Part of a small language model's weights: LayerNorm before each block, a variant of Adam for these matrices.
MLP neurons of a small language model. Each row is named by its layer, matrix (down: output weights) and neuron, and shows model dimensions 170-297. Each number is 200 + 40 x the weight over its row's rms, rounded and kept within 0 to 999.
A block is one neuron, or neurons of one layer that tend to fire together. Before each block is what it responds to, as a language model described it from the Wikipedia text at the highest values.

Responds to: Person surname endings. Final word pieces of a person's surname, or the comma, bar or parenthesis right after a full name, such as Richard-s, Bl-air, Mater-now-ski.
L7.down20,149,174,192,274,256,203,198,214,165,212,129,264,225,196,155,194,172,235,170,181,260,135,179,222,195,200,235,152,219,149,207,188,220,171,226,164,219,243,104,151,227,219,233,188,213,214,188,200,236,205,249,172,198,184,218,182,164,178,237,117,213,125,231,181,247,198,203,147,220,196,221,223,205,149,104,165,230,141,199,224,191,240,212,172,180,158,145,239,204,226,218,226,203,232,217,217,235,207,196,118,199,183,222,218,163,204,170,291,231,206,167,129,288,125,171,252,201,204,258,160,179,218,165,211,277,226,203,140
L7.down1186,187,227,230,216,219,198,217,163,198,217,223,221,201,187,208,183,203,173,187,154,233,224,150,223,272,285,175,170,150,189,116,232,248,254,243,182,183,217,171,210,168,295,144,136,238,233,184,163,257,167,215,249,223,235,249,139,247,179,181,199,148,222,174,189,252,222,239,264,176,212,149,121,168,186,196,176,232,263,206,214,153,170,213,121,180,210,273,204,182,229,283,171,128,198,113,219,221,125,236,235,160,124,258,217,221,220,158,169,236,253,169,209,229,166,240,169,195,216,127,222,198,155,178,186,195,196,203,276

Responds to: Surname opening fragments. First word piece of a surname just after a given name, often in lists and tables, e.g. De(Saulles), Bre(nnauer), Ar(pino); also "the" in epithets like Paul the.
L6.down674,156,253,249,265,181,278,192,121,161,176,204,181,170,162,212,203,262,231,266,194,160,221,107,173,157,176,217,200,183,220,170,192,216,268,183,254,221,215,183,194,241,163,256,162,195,145,249,190,259,224,192,136,261,232,190,261,127,155,221,170,203,243,187,244,159,164,164,187,245,236,181,144,194,192,240,216,167,160,138,184,197,187,218,198,267,264,213,112,189,138,166,238,193,186,192,177,245,194,272,184,179,209,141,247,175,195,129,199,185,208,173,213,234,204,228,140,208,164,214,180,189,232,147,216,158,166,218,201
L6.down1080,181,163,233,170,175,153,259,161,195,171,191,166,177,190,206,136,179,115,221,132,222,160,165,160,258,181,142,185,222,169,130,154,197,204,170,207,233,208,165,251,209,215,132,247,235,214,216,167,228,292,138,261,240,251,175,152,186,186,177,186,223,276,191,210,194,234,115,227,257,195,183,188,190,213,187,232,216,184,214,182,237,179,190,254,176,236,151,162,92,190,123,249,200,247,150,193,161,173,244,163,215,278,213,191,199,256,199,246,146,162,199,176,185,177,238,263,169,178,258,174,132,220,265,205,248,219,202,165
L6.down1175,237,188,137,214,165,188,183,169,198,184,227,220,164,203,153,137,220,159,228,191,207,204,256,165,240,165,172,160,163,239,184,196,326,240,217,242,218,193,233,188,239,209,276,163,227,229,156,195,251,180,212,162,185,217,227,179,118,131,150,252,267,245,210,176,217,205,210,272,264,214,155,208,175,211,201,205,207,190,98,190,194,181,178,142,192,176,200,216,168,180,215,202,148,187,148,233,159,130,179,131,155,188,238,221,179,204,253,193,248,191,214,219,187,268,199,149,207,188,208,242,203,227,244,165,133,248,230,195
L6.down1922,187,244,267,194,233,169,197,185,283,221,100,221,187,214,124,275,218,222,206,199,222,244,250,200,149,215,100,172,202,185,226,220,170,219,176,274,216,260,183,213,168,226,200,189,132,173,178,182,256,179,175,181,201,204,285,209,199,151,231,222,259,214,234,199,298,185,165,180,183,195,224,201,145,252,229,136,296,189,204,123,208,231,167,183,298,234,147,199,203,160,278,214,187,212,188,103,222,137,219,150,218,207,248,144,243,154,260,269,163,223,187,215,191,230,158,200,223,160,238,178,195,182,159,194,265,201,165,140

Responds to: Section heading opener. The first = of a wiki section heading right after a blank line, as in ==Personal life== or = Demographics ==; weakly, scattered verb pieces such as inher-ited and learn-s.
L6.down316,150,205,225,211,188,277,280,135,167,227,204,216,168,165,214,249,217,171,225,194,214,177,209,176,198,169,178,210,209,109,135,234,191,188,186,227,258,174,234,223,155,185,185,228,185,174,256,202,230,258,180,146,159,228,201,173,177,201,125,215,273,162,201,205,169,194,239,340,208,192,202,238,200,173,211,194,127,220,199,210,246,214,202,213,165,195,226,117,206,228,250,250,196,188,250,230,207,244,204,200,200,162,202,222,242,187,192,258,217,278,164,226,113,214,174,180,187,166,196,213,171,217,271,217,200,160,131,213
L6.down545,156,263,238,147,187,190,237,254,229,181,282,199,228,223,191,186,187,195,197,315,216,217,229,184,196,216,231,198,230,213,178,122,171,223,216,251,195,191,260,246,208,166,227,223,195,169,210,181,193,140,200,257,166,188,228,152,213,165,169,236,265,315,171,231,172,232,249,176,134,219,200,194,209,163,155,187,205,185,220,270,208,219,171,197,281,158,239,258,276,201,218,142,192,174,228,203,160,133,174,180,184,235,261,199,249,142,199,199,246,159,242,258,229,150,193,213,216,149,184,136,90,174,240,204,168,249,203,255
L6.down1628,185,200,213,200,223,248,207,225,204,182,185,204,229,191,137,239,177,221,206,169,248,194,200,233,162,168,295,210,212,159,210,189,138,189,195,266,130,202,265,204,217,140,214,180,202,152,202,239,211,195,97,170,156,195,184,276,188,250,211,177,261,178,175,212,160,214,223,157,218,236,237,175,154,183,275,228,204,160,234,268,177,209,170,198,221,111,243,158,229,199,209,136,181,240,187,213,266,131,287,188,200,173,166,137,151,240,225,197,186,212,244,234,224,138,158,235,236,230,250,156,263,241,216,174,195,166,150,249
L6.down1965,218,258,201,143,228,158,128,224,192,203,229,169,219,156,220,216,132,206,105,281,177,195,141,237,191,229,267,246,203,190,91,229,168,165,300,212,175,246,227,201,244,207,234,170,148,247,214,201,154,222,185,286,192,182,177,199,188,171,107,226,229,264,262,189,226,178,197,248,194,147,203,148,212,173,245,197,265,217,87,193,199,230,193,216,201,157,232,144,157,148,197,214,206,242,230,208,170,244,166,161,263,242,108,204,262,192,237,286,223,148,292,178,243,99,201,168,223,281,178,230,168,193,192,212,175,176,157,251

Responds to: Personal name endings. Final or inner word pieces of people's names, mostly surnames in tables and lists, e.g. Gladston-e, Harve-y, Byr-ne, Thoms-on.
L8.down46,168,218,217,217,267,177,200,181,166,185,254,135,214,203,237,153,157,245,228,299,191,149,179,221,313,203,224,216,232,246,221,195,190,168,191,234,191,189,184,253,185,148,182,217,204,158,188,158,255,173,212,166,187,228,151,216,108,194,185,177,161,176,180,205,182,227,217,138,160,252,146,140,279,121,186,216,90,285,202,161,195,194,155,214,87,191,253,207,189,212,221,193,234,183,117,213,235,249,141,133,167,206,188,249,229,247,105,198,232,184,227,199,206,275,185,231,175,138,223,172,202,241,201,281,216,215,159,219
L8.down288,161,263,202,148,142,156,165,284,202,229,231,165,232,198,146,138,212,199,202,152,208,202,143,189,182,225,202,171,185,231,248,217,185,163,224,281,206,205,191,119,186,191,137,127,161,263,217,236,243,263,126,130,222,203,186,206,136,186,188,210,226,241,218,210,178,200,176,169,197,231,164,246,254,186,223,223,195,239,265,208,177,131,233,212,123,197,184,271,197,259,185,207,219,201,214,211,226,256,248,187,193,193,170,191,202,229,200,220,209,167,193,198,186,195,197,230,287,234,169,152,225,256,144,232,268,165,215,223
L8.down322,198,231,272,219,197,194,219,245,169,232,203,255,265,172,296,227,142,161,185,261,156,170,163,152,227,156,132,173,204,208,242,215,260,267,117,136,175,181,189,219,203,243,240,143,237,166,253,194,123,250,192,134,54,180,148,295,242,256,201,162,176,270,144,121,266,171,218,165,222,218,170,159,194,217,222,141,266,191,168,240,205,205,203,205,256,156,202,209,247,212,154,173,185,240,222,202,164,176,169,161,235,243,201,249,163,163,213,195,227,216,218,190,186,192,202,87,271,210,137,233,198,236,250,203,208,167,173,195
L8.down402,198,134,167,241,129,210,209,277,183,194,193,138,213,152,195,162,178,195,218,142,233,197,186,200,205,190,268,184,222,194,144,147,191,176,176,217,151,128,148,278,204,181,234,176,228,244,154,278,243,240,175,258,206,203,211,136,164,246,191,180,231,164,220,147,197,227,229,178,275,266,202,255,179,218,158,239,214,122,244,205,175,209,178,179,210,160,184,145,203,277,151,192,206,174,162,177,248,147,241,203,186,178,157,232,258,182,179,169,155,194,196,153,294,291,199,178,207,172,172,155,225,210,176,236,233,244,203,92
L8.down860,214,240,183,224,211,190,289,149,191,204,141,222,186,183,214,199,180,170,218,199,208,170,190,159,201,266,190,184,203,198,280,181,183,246,180,185,195,279,182,170,241,204,207,131,235,155,213,191,130,215,186,158,213,169,180,180,149,252,243,275,178,231,186,174,223,94,220,183,155,177,174,197,204,208,158,138,194,164,174,201,174,279,235,241,209,186,140,330,153,160,166,228,96,176,214,241,121,142,222,205,196,187,186,230,164,102,208,209,220,129,185,165,226,221,160,168,244,185,212,166,199,160,193,197,234,211,232,195
L8.down969,196,189,207,264,104,250,277,185,132,246,169,263,229,252,214,152,102,217,150,124,208,230,168,202,238,291,182,134,214,255,279,206,183,296,229,208,149,259,172,189,291,283,151,180,154,198,253,208,222,142,191,138,154,165,175,193,195,254,171,189,159,169,210,176,181,241,131,207,193,225,234,234,186,192,181,260,245,236,172,221,214,191,109,202,235,197,226,211,248,186,237,199,134,266,139,191,182,105,149,205,201,228,214,223,247,172,241,229,160,202,175,202,198,202,171,185,233,239,180,189,176,207,163,232,112,199,209,217
L8.down1569,187,210,295,228,246,176,229,155,155,225,205,262,168,195,165,179,155,169,226,263,189,180,235,246,227,250,230,213,273,264,182,261,158,240,243,208,153,191,217,200,202,188,177,254,210,179,257,229,210,193,106,254,163,155,215,143,279,163,236,166,163,166,267,176,175,199,201,196,178,205,232,192,227,213,209,95,212,179,203,214,229,225,200,146,138,180,200,239,240,183,166,151,248,179,141,207,128,188,255,214,205,248,200,233,173,184,199,164,184,192,175,160,295,229,239,165,202,227,209,214,189,233,180,240,262,175,158,126
L8.down1904,126,192,253,246,215,249,160,61,195,169,176,213,258,118,161,197,151,146,220,179,235,166,199,288,228,116,223,186,165,292,208,172,243,196,137,240,144,211,183,192,169,222,203,161,163,205,214,127,154,222,205,154,188,255,164,172,197,210,173,166,245,247,238,264,208,237,243,232,196,200,154,172,262,154,135,181,177,212,217,190,279,181,115,223,173,218,244,127,226,167,163,206,293,182,108,162,232,219,191,250,200,202,198,171,199,183,145,250,216,180,207,176,246,155,182,174,174,168,280,217,223,203,296,212,168,190,229,235

Responds to: Surname start fragments. First word-piece of a surname or given name after a first name, mostly in sports tables, results and credits, e.g. Gi(guère), Rah(al), Joy(ner).
L7.down238,121,178,234,304,194,164,205,190,187,196,147,307,215,210,185,171,191,208,176,245,194,172,193,187,175,289,213,193,140,169,165,159,134,185,227,248,138,213,155,218,237,281,127,231,212,184,265,219,212,224,219,193,209,175,251,220,167,145,171,210,220,186,293,116,158,174,198,233,240,218,214,203,159,225,226,78,225,141,188,200,216,165,211,199,212,186,154,250,213,214,191,200,250,220,141,157,222,155,217,162,192,296,162,256,139,220,223,268,249,197,190,122,259,269,147,168,275,181,233,219,158,252,140,208,203,146,181,251
L7.down1645,276,172,254,207,213,209,191,230,184,145,129,283,239,151,186,251,203,175,187,215,225,170,190,170,214,234,180,179,232,156,239,246,255,173,134,143,154,172,144,217,181,116,203,213,199,189,228,181,199,194,212,115,217,198,143,177,122,224,186,213,147,196,259,197,248,225,175,156,265,218,253,158,181,254,197,182,204,170,214,231,211,252,183,208,160,214,260,211,94,214,219,189,220,208,145,177,195,196,248,213,202,194,212,196,126,228,220,161,190,167,214,79,189,224,163,86,212,199,253,128,184,269,112,217,200,210,155,195

Responds to: Surname end boundary. Final piece of a person's surname, or the token right after it, such as " |" or " (", mostly in tables and lists, e.g. Astap-ch-uk, Simps-on, Demps-ey.
L6.down11,148,238,227,301,219,202,136,193,258,114,197,148,158,110,149,149,263,204,181,201,159,201,228,229,222,174,263,171,233,217,248,186,211,184,211,168,183,286,206,178,170,218,187,186,240,180,233,197,184,225,116,208,224,169,251,233,245,239,205,127,300,187,236,251,185,213,258,217,188,173,209,172,241,197,159,278,262,161,159,206,253,168,173,138,211,238,138,226,148,141,200,192,124,266,222,188,208,118,210,174,226,270,234,258,223,258,181,248,185,188,156,231,253,148,248,156,249,146,192,222,168,175,236,189,250,201,182,142
L6.down106,219,176,183,261,132,197,186,237,214,193,183,203,173,130,145,204,252,260,190,211,156,196,196,198,258,218,268,254,257,224,224,172,240,183,219,218,286,213,209,169,239,272,115,152,172,218,221,181,186,257,151,213,196,213,158,147,174,146,169,187,299,160,227,254,215,218,145,229,268,200,217,192,229,244,212,182,181,174,105,185,180,206,145,202,175,228,187,232,144,213,215,216,155,209,207,148,205,111,159,185,169,244,190,263,152,191,246,231,223,158,153,274,193,172,201,115,221,266,182,196,118,247,176,209,243,236,181,141
L6.down1308,188,223,275,200,246,297,138,185,238,259,194,231,180,148,245,226,230,210,229,197,182,108,184,235,210,134,275,228,233,208,151,221,247,143,236,193,291,206,174,157,212,260,171,231,246,265,202,199,270,241,235,180,232,222,184,217,190,157,213,195,206,187,212,167,157,218,212,215,195,218,228,154,254,177,265,149,196,188,195,182,249,164,233,207,186,193,229,214,230,142,244,179,193,213,235,147,223,171,126,123,120,199,211,231,202,230,218,225,237,218,192,211,178,215,159,143,195,139,195,124,228,260,217,228,219,208,168,160
L6.down2004,208,244,197,338,215,256,183,199,206,140,172,144,197,99,179,181,206,172,150,201,151,115,243,253,190,173,265,209,163,182,252,184,188,157,230,229,222,219,167,123,242,183,182,190,190,164,189,195,278,250,168,151,213,240,159,179,158,171,224,192,240,221,225,177,190,204,162,161,215,248,228,155,238,194,232,209,273,145,233,311,223,150,188,89,240,206,183,169,268,169,158,206,197,292,221,178,185,220,217,151,161,222,191,164,197,279,221,179,246,154,238,157,200,139,188,113,249,244,249,183,169,256,219,166,220,198,189,145

Responds to: Surname first subtoken. First word-piece of a surname or second name after a given name, often in tables or lists, e.g. Christine Maj(erus), Ken Cal(vert), Larry Rou(ntree).
L8.down108,197,211,228,251,168,230,225,235,260,210,225,204,269,194,176,120,178,207,187,128,200,213,214,164,214,192,178,185,141,206,179,208,267,277,219,90,142,200,162,167,146,292,140,191,189,155,189,157,215,217,204,132,159,208,178,198,174,240,218,192,141,202,182,178,152,261,212,184,189,229,188,184,235,155,189,273,163,153,203,152,103,172,238,218,189,221,237,177,214,175,163,266,192,209,271,218,189,256,224,181,231,173,196,180,192,198,241,221,185,149,199,153,215,226,194,210,244,234,141,202,210,254,261,202,267,213,149,155
L8.down302,195,169,164,208,150,175,241,191,203,167,261,128,138,235,171,209,244,205,129,229,219,241,211,227,210,210,192,207,266,193,223,195,254,151,226,219,223,261,209,188,286,193,139,199,262,199,187,213,204,187,289,263,248,249,179,206,268,211,234,174,197,197,193,247,112,200,206,162,211,175,183,198,178,237,298,214,239,191,177,221,159,245,181,246,284,233,152,183,233,162,275,143,192,161,179,202,284,148,209,192,132,209,202,233,194,134,163,181,182,263,111,211,264,277,234,171,169,174,194,206,206,159,230,258,247,215,161,176
L8.down310,169,162,214,230,173,240,146,176,130,178,228,177,198,140,227,237,224,186,179,223,123,175,251,231,205,180,160,203,154,221,303,204,263,173,231,212,177,120,216,170,216,199,186,132,208,172,219,168,188,144,174,250,197,161,221,209,240,199,244,221,240,134,204,235,291,180,233,157,193,258,165,250,192,272,192,187,301,151,231,264,160,285,219,202,249,140,213,146,199,261,139,201,159,174,179,135,162,184,232,241,188,222,201,160,188,198,163,209,207,201,218,251,197,140,265,165,182,163,203,147,210,210,191,222,207,148,188,178
L8.down479,236,223,256,177,233,189,254,211,239,198,216,235,200,263,133,166,177,227,186,167,202,131,174,196,190,186,194,207,219,194,146,208,226,262,207,225,229,254,272,208,174,173,130,217,186,213,199,157,190,221,170,194,224,170,148,120,162,201,208,178,188,228,222,174,183,175,238,281,245,228,184,166,192,223,139,221,278,172,160,214,218,205,161,185,162,212,109,169,208,166,165,188,149,250,120,200,132,199,229,197,194,205,167,217,242,224,175,197,169,183,139,270,247,242,152,295,223,183,197,195,194,207,254,243,158,116,203,159
L8.down643,258,139,238,209,235,224,162,209,239,196,226,212,171,181,192,173,189,212,164,202,154,182,262,121,248,201,198,200,228,201,226,236,224,167,167,157,205,252,211,152,166,237,144,269,226,172,315,109,193,222,256,252,185,265,221,165,210,166,192,157,185,181,206,155,199,126,167,173,137,236,293,194,210,249,129,159,196,158,140,235,186,208,193,216,250,124,156,122,258,219,227,153,167,278,181,185,188,201,237,208,208,177,270,195,164,146,174,237,169,252,209,192,180,270,235,184,213,221,181,148,192,266,139,232,141,215,142,190
L8.down967,322,193,209,181,194,142,205,143,156,178,159,198,191,211,280,195,202,166,159,212,211,161,218,185,241,259,134,273,184,203,141,198,140,199,270,167,219,215,226,233,168,256,214,268,206,138,163,145,262,171,187,222,201,229,277,104,232,216,182,162,208,198,177,200,234,272,196,220,259,173,243,216,219,78,234,230,170,254,235,193,179,204,206,158,154,196,210,182,249,231,243,237,166,223,163,216,253,183,212,237,131,218,187,163,215,298,166,266,174,165,202,228,255,293,256,207,205,185,160,190,266,206,213,250,223,187,155,137
L8.down1901,248,199,134,141,164,183,259,203,225,199,291,173,144,254,238,147,224,194,161,232,238,174,239,204,235,167,104,292,174,251,300,270,194,206,202,197,180,187,210,187,151,226,237,170,184,207,188,158,195,177,220,287,191,125,125,247,132,167,232,231,206,260,182,157,137,199,204,217,266,216,225,255,235,217,234,204,205,214,150,314,170,218,253,224,196,209,179,170,206,171,140,177,137,189,224,249,144,199,164,178,198,204,196,199,176,161,254,174,146,146,184,204,311,289,183,228,97,153,185,189,195,233,249,211,189,228,236,215
L8.down1957,149,220,224,206,233,188,226,281,202,197,168,214,229,227,231,229,186,244,174,233,156,210,214,146,238,187,187,211,191,163,245,244,146,158,200,178,278,162,277,195,223,233,146,156,197,175,220,146,205,145,189,246,161,196,198,249,199,186,244,208,259,209,199,248,276,223,196,201,253,158,160,154,189,212,256,207,194,149,184,255,269,179,252,217,147,197,182,195,217,256,216,193,205,201,184,198,187,222,239,193,164,230,245,242,271,198,183,209,211,177,181,237,214,279,248,117,199,211,192,198,222,184,193,310,174,183,202,104

Responds to: Section heading start. The first = of a wiki section heading right after a blank line, as in == Death ==, plus newlines before list items like - Breizh Cola.
L8.down97,141,195,221,212,186,249,169,156,169,187,239,188,308,257,228,250,173,218,205,207,163,148,86,190,228,164,200,200,206,189,201,274,170,173,141,142,185,199,225,204,154,178,231,124,239,144,148,216,143,280,166,163,196,162,181,246,187,175,148,165,191,222,237,243,209,162,204,164,181,203,176,175,150,115,223,186,204,203,185,180,245,184,210,283,161,182,210,183,201,206,197,208,167,213,209,189,194,225,217,219,197,235,154,209,241,154,240,194,176,207,326,182,195,203,211,171,295,235,165,217,229,155,183,202,290,187,184,265
L8.down114,238,183,258,248,214,193,228,153,229,218,255,199,181,234,182,195,140,214,322,224,207,228,264,208,154,202,186,190,244,167,155,210,179,209,168,311,206,260,162,169,206,237,157,204,173,225,191,255,168,245,256,221,171,182,177,243,223,160,223,190,274,151,206,213,221,138,238,226,206,60,220,181,206,254,195,219,282,193,162,251,243,154,141,209,255,180,194,185,185,147,211,216,174,193,221,244,242,198,218,207,176,170,140,241,216,131,219,246,272,259,180,219,208,195,236,206,249,190,184,169,155,119,186,189,179,142,171,314
L8.down285,201,191,211,207,192,220,209,106,223,213,227,209,177,213,225,190,199,192,210,209,202,190,195,241,159,183,196,213,131,144,173,250,196,210,194,277,226,181,212,242,184,174,206,182,209,152,181,159,182,233,244,163,196,180,202,175,213,164,146,175,183,145,205,245,229,252,237,192,188,184,243,262,170,136,173,157,169,221,201,241,195,172,201,203,224,189,210,82,214,240,217,162,196,247,206,183,276,208,178,182,169,193,148,257,163,242,195,236,247,275,196,222,187,179,226,153,154,206,188,242,159,156,160,215,239,141,210,160
L8.down1326,197,222,256,211,176,206,215,127,190,192,210,193,146,130,186,153,177,171,248,195,233,225,250,140,167,121,217,237,236,150,148,283,187,180,166,252,245,191,205,204,202,182,218,161,215,188,201,165,221,219,217,243,191,156,224,190,162,189,163,232,226,125,249,217,225,252,197,177,178,170,163,219,201,176,208,198,189,234,225,218,209,190,187,205,254,187,188,127,248,179,195,180,147,207,197,149,237,163,191,203,215,178,188,208,266,165,187,249,231,246,204,184,155,222,177,219,153,212,230,240,152,157,189,235,211,91,193,229
L8.down1560,166,214,176,198,217,256,197,127,206,240,177,207,191,143,237,249,237,181,209,191,188,265,220,178,164,171,183,151,194,208,216,263,252,227,153,272,269,169,218,221,191,194,221,169,231,172,157,219,183,201,214,227,229,163,275,256,219,180,173,175,164,113,211,215,198,241,208,220,169,227,203,233,189,169,139,231,153,225,203,231,259,187,209,218,170,186,183,123,241,258,178,184,198,214,190,200,230,290,178,193,183,204,225,209,155,241,215,266,195,261,193,200,111,205,207,180,103,235,234,214,176,158,221,176,242,146,200,209
L8.down1722,301,147,171,183,189,204,171,136,174,178,189,202,168,182,192,243,236,183,191,187,239,249,171,223,167,211,241,175,132,129,243,248,170,210,216,287,173,204,248,133,261,227,204,166,166,176,206,240,192,200,184,256,151,213,203,202,203,257,151,196,210,95,186,263,253,203,179,209,161,182,200,252,184,234,182,184,167,169,236,222,206,220,166,178,198,207,223,218,190,162,196,197,246,133,154,205,221,137,190,227,188,163,202,173,176,203,195,207,232,297,230,219,220,172,251,165,188,256,279,186,201,157,185,215,216,154,269,230
L8.down1838,143,220,250,233,189,187,194,125,194,197,172,150,196,218,215,192,201,183,266,149,188,221,205,153,142,148,168,207,186,206,180,295,142,216,228,297,166,220,226,256,263,312,118,185,236,202,133,261,184,227,192,149,186,201,234,158,232,193,176,207,160,159,225,207,171,208,197,211,171,205,208,265,258,184,197,158,188,233,182,226,214,176,163,265,173,197,195,159,183,222,214,207,259,222,139,193,216,135,211,191,199,146,128,255,250,182,215,208,179,249,270,185,190,208,273,148,168,201,217,229,203,191,188,223,217,172,172,259
L8.down1842,156,228,150,176,141,210,164,162,220,176,200,216,243,211,250,193,201,219,272,177,164,224,110,205,186,171,177,198,233,223,255,225,249,99,224,188,242,184,269,171,182,141,246,155,238,164,197,293,160,178,202,150,264,157,128,218,206,211,152,225,208,225,226,236,150,133,201,163,222,235,233,227,149,165,183,240,181,188,96,182,177,200,187,214,198,149,203,226,210,268,199,176,140,170,226,163,235,288,200,206,202,161,128,201,217,181,195,213,242,223,209,190,197,270,157,181,194,255,249,194,216,219,207,155,214,229,189,198

Responds to: Section and row boundaries. The first = of a wiki section heading after a blank line (e.g. == Early life ==), also line breaks ending table rows and occasional sentence-final periods.
L7.down771,178,229,178,234,193,236,231,100,190,221,174,225,161,152,222,206,200,182,183,192,216,255,152,241,154,201,180,204,159,143,196,230,228,194,173,255,238,207,195,214,243,166,153,173,206,170,234,152,215,236,251,201,199,206,222,201,206,219,200,245,183,177,229,208,216,244,211,178,191,190,215,190,191,190,192,186,214,195,189,180,217,194,203,221,136,196,178,145,172,210,149,240,185,214,203,171,168,204,185,172,214,154,198,223,244,215,195,258,241,243,209,195,172,196,203,183,173,216,203,162,141,206,200,165,172,147,209,199
L7.down1071,239,171,195,271,157,250,207,193,128,208,239,169,215,134,217,205,226,213,188,167,193,196,175,194,171,210,153,251,163,183,186,201,154,192,166,251,211,226,216,277,238,196,171,209,217,187,169,187,176,228,196,138,226,235,207,269,151,247,131,239,161,206,238,154,142,181,252,221,197,135,219,229,193,174,193,195,197,229,233,190,232,201,219,219,226,193,212,175,181,199,159,182,164,195,167,190,226,120,214,197,221,148,190,204,257,188,218,196,230,218,147,197,189,184,222,181,206,268,126,260,192,164,144,196,248,146,232,223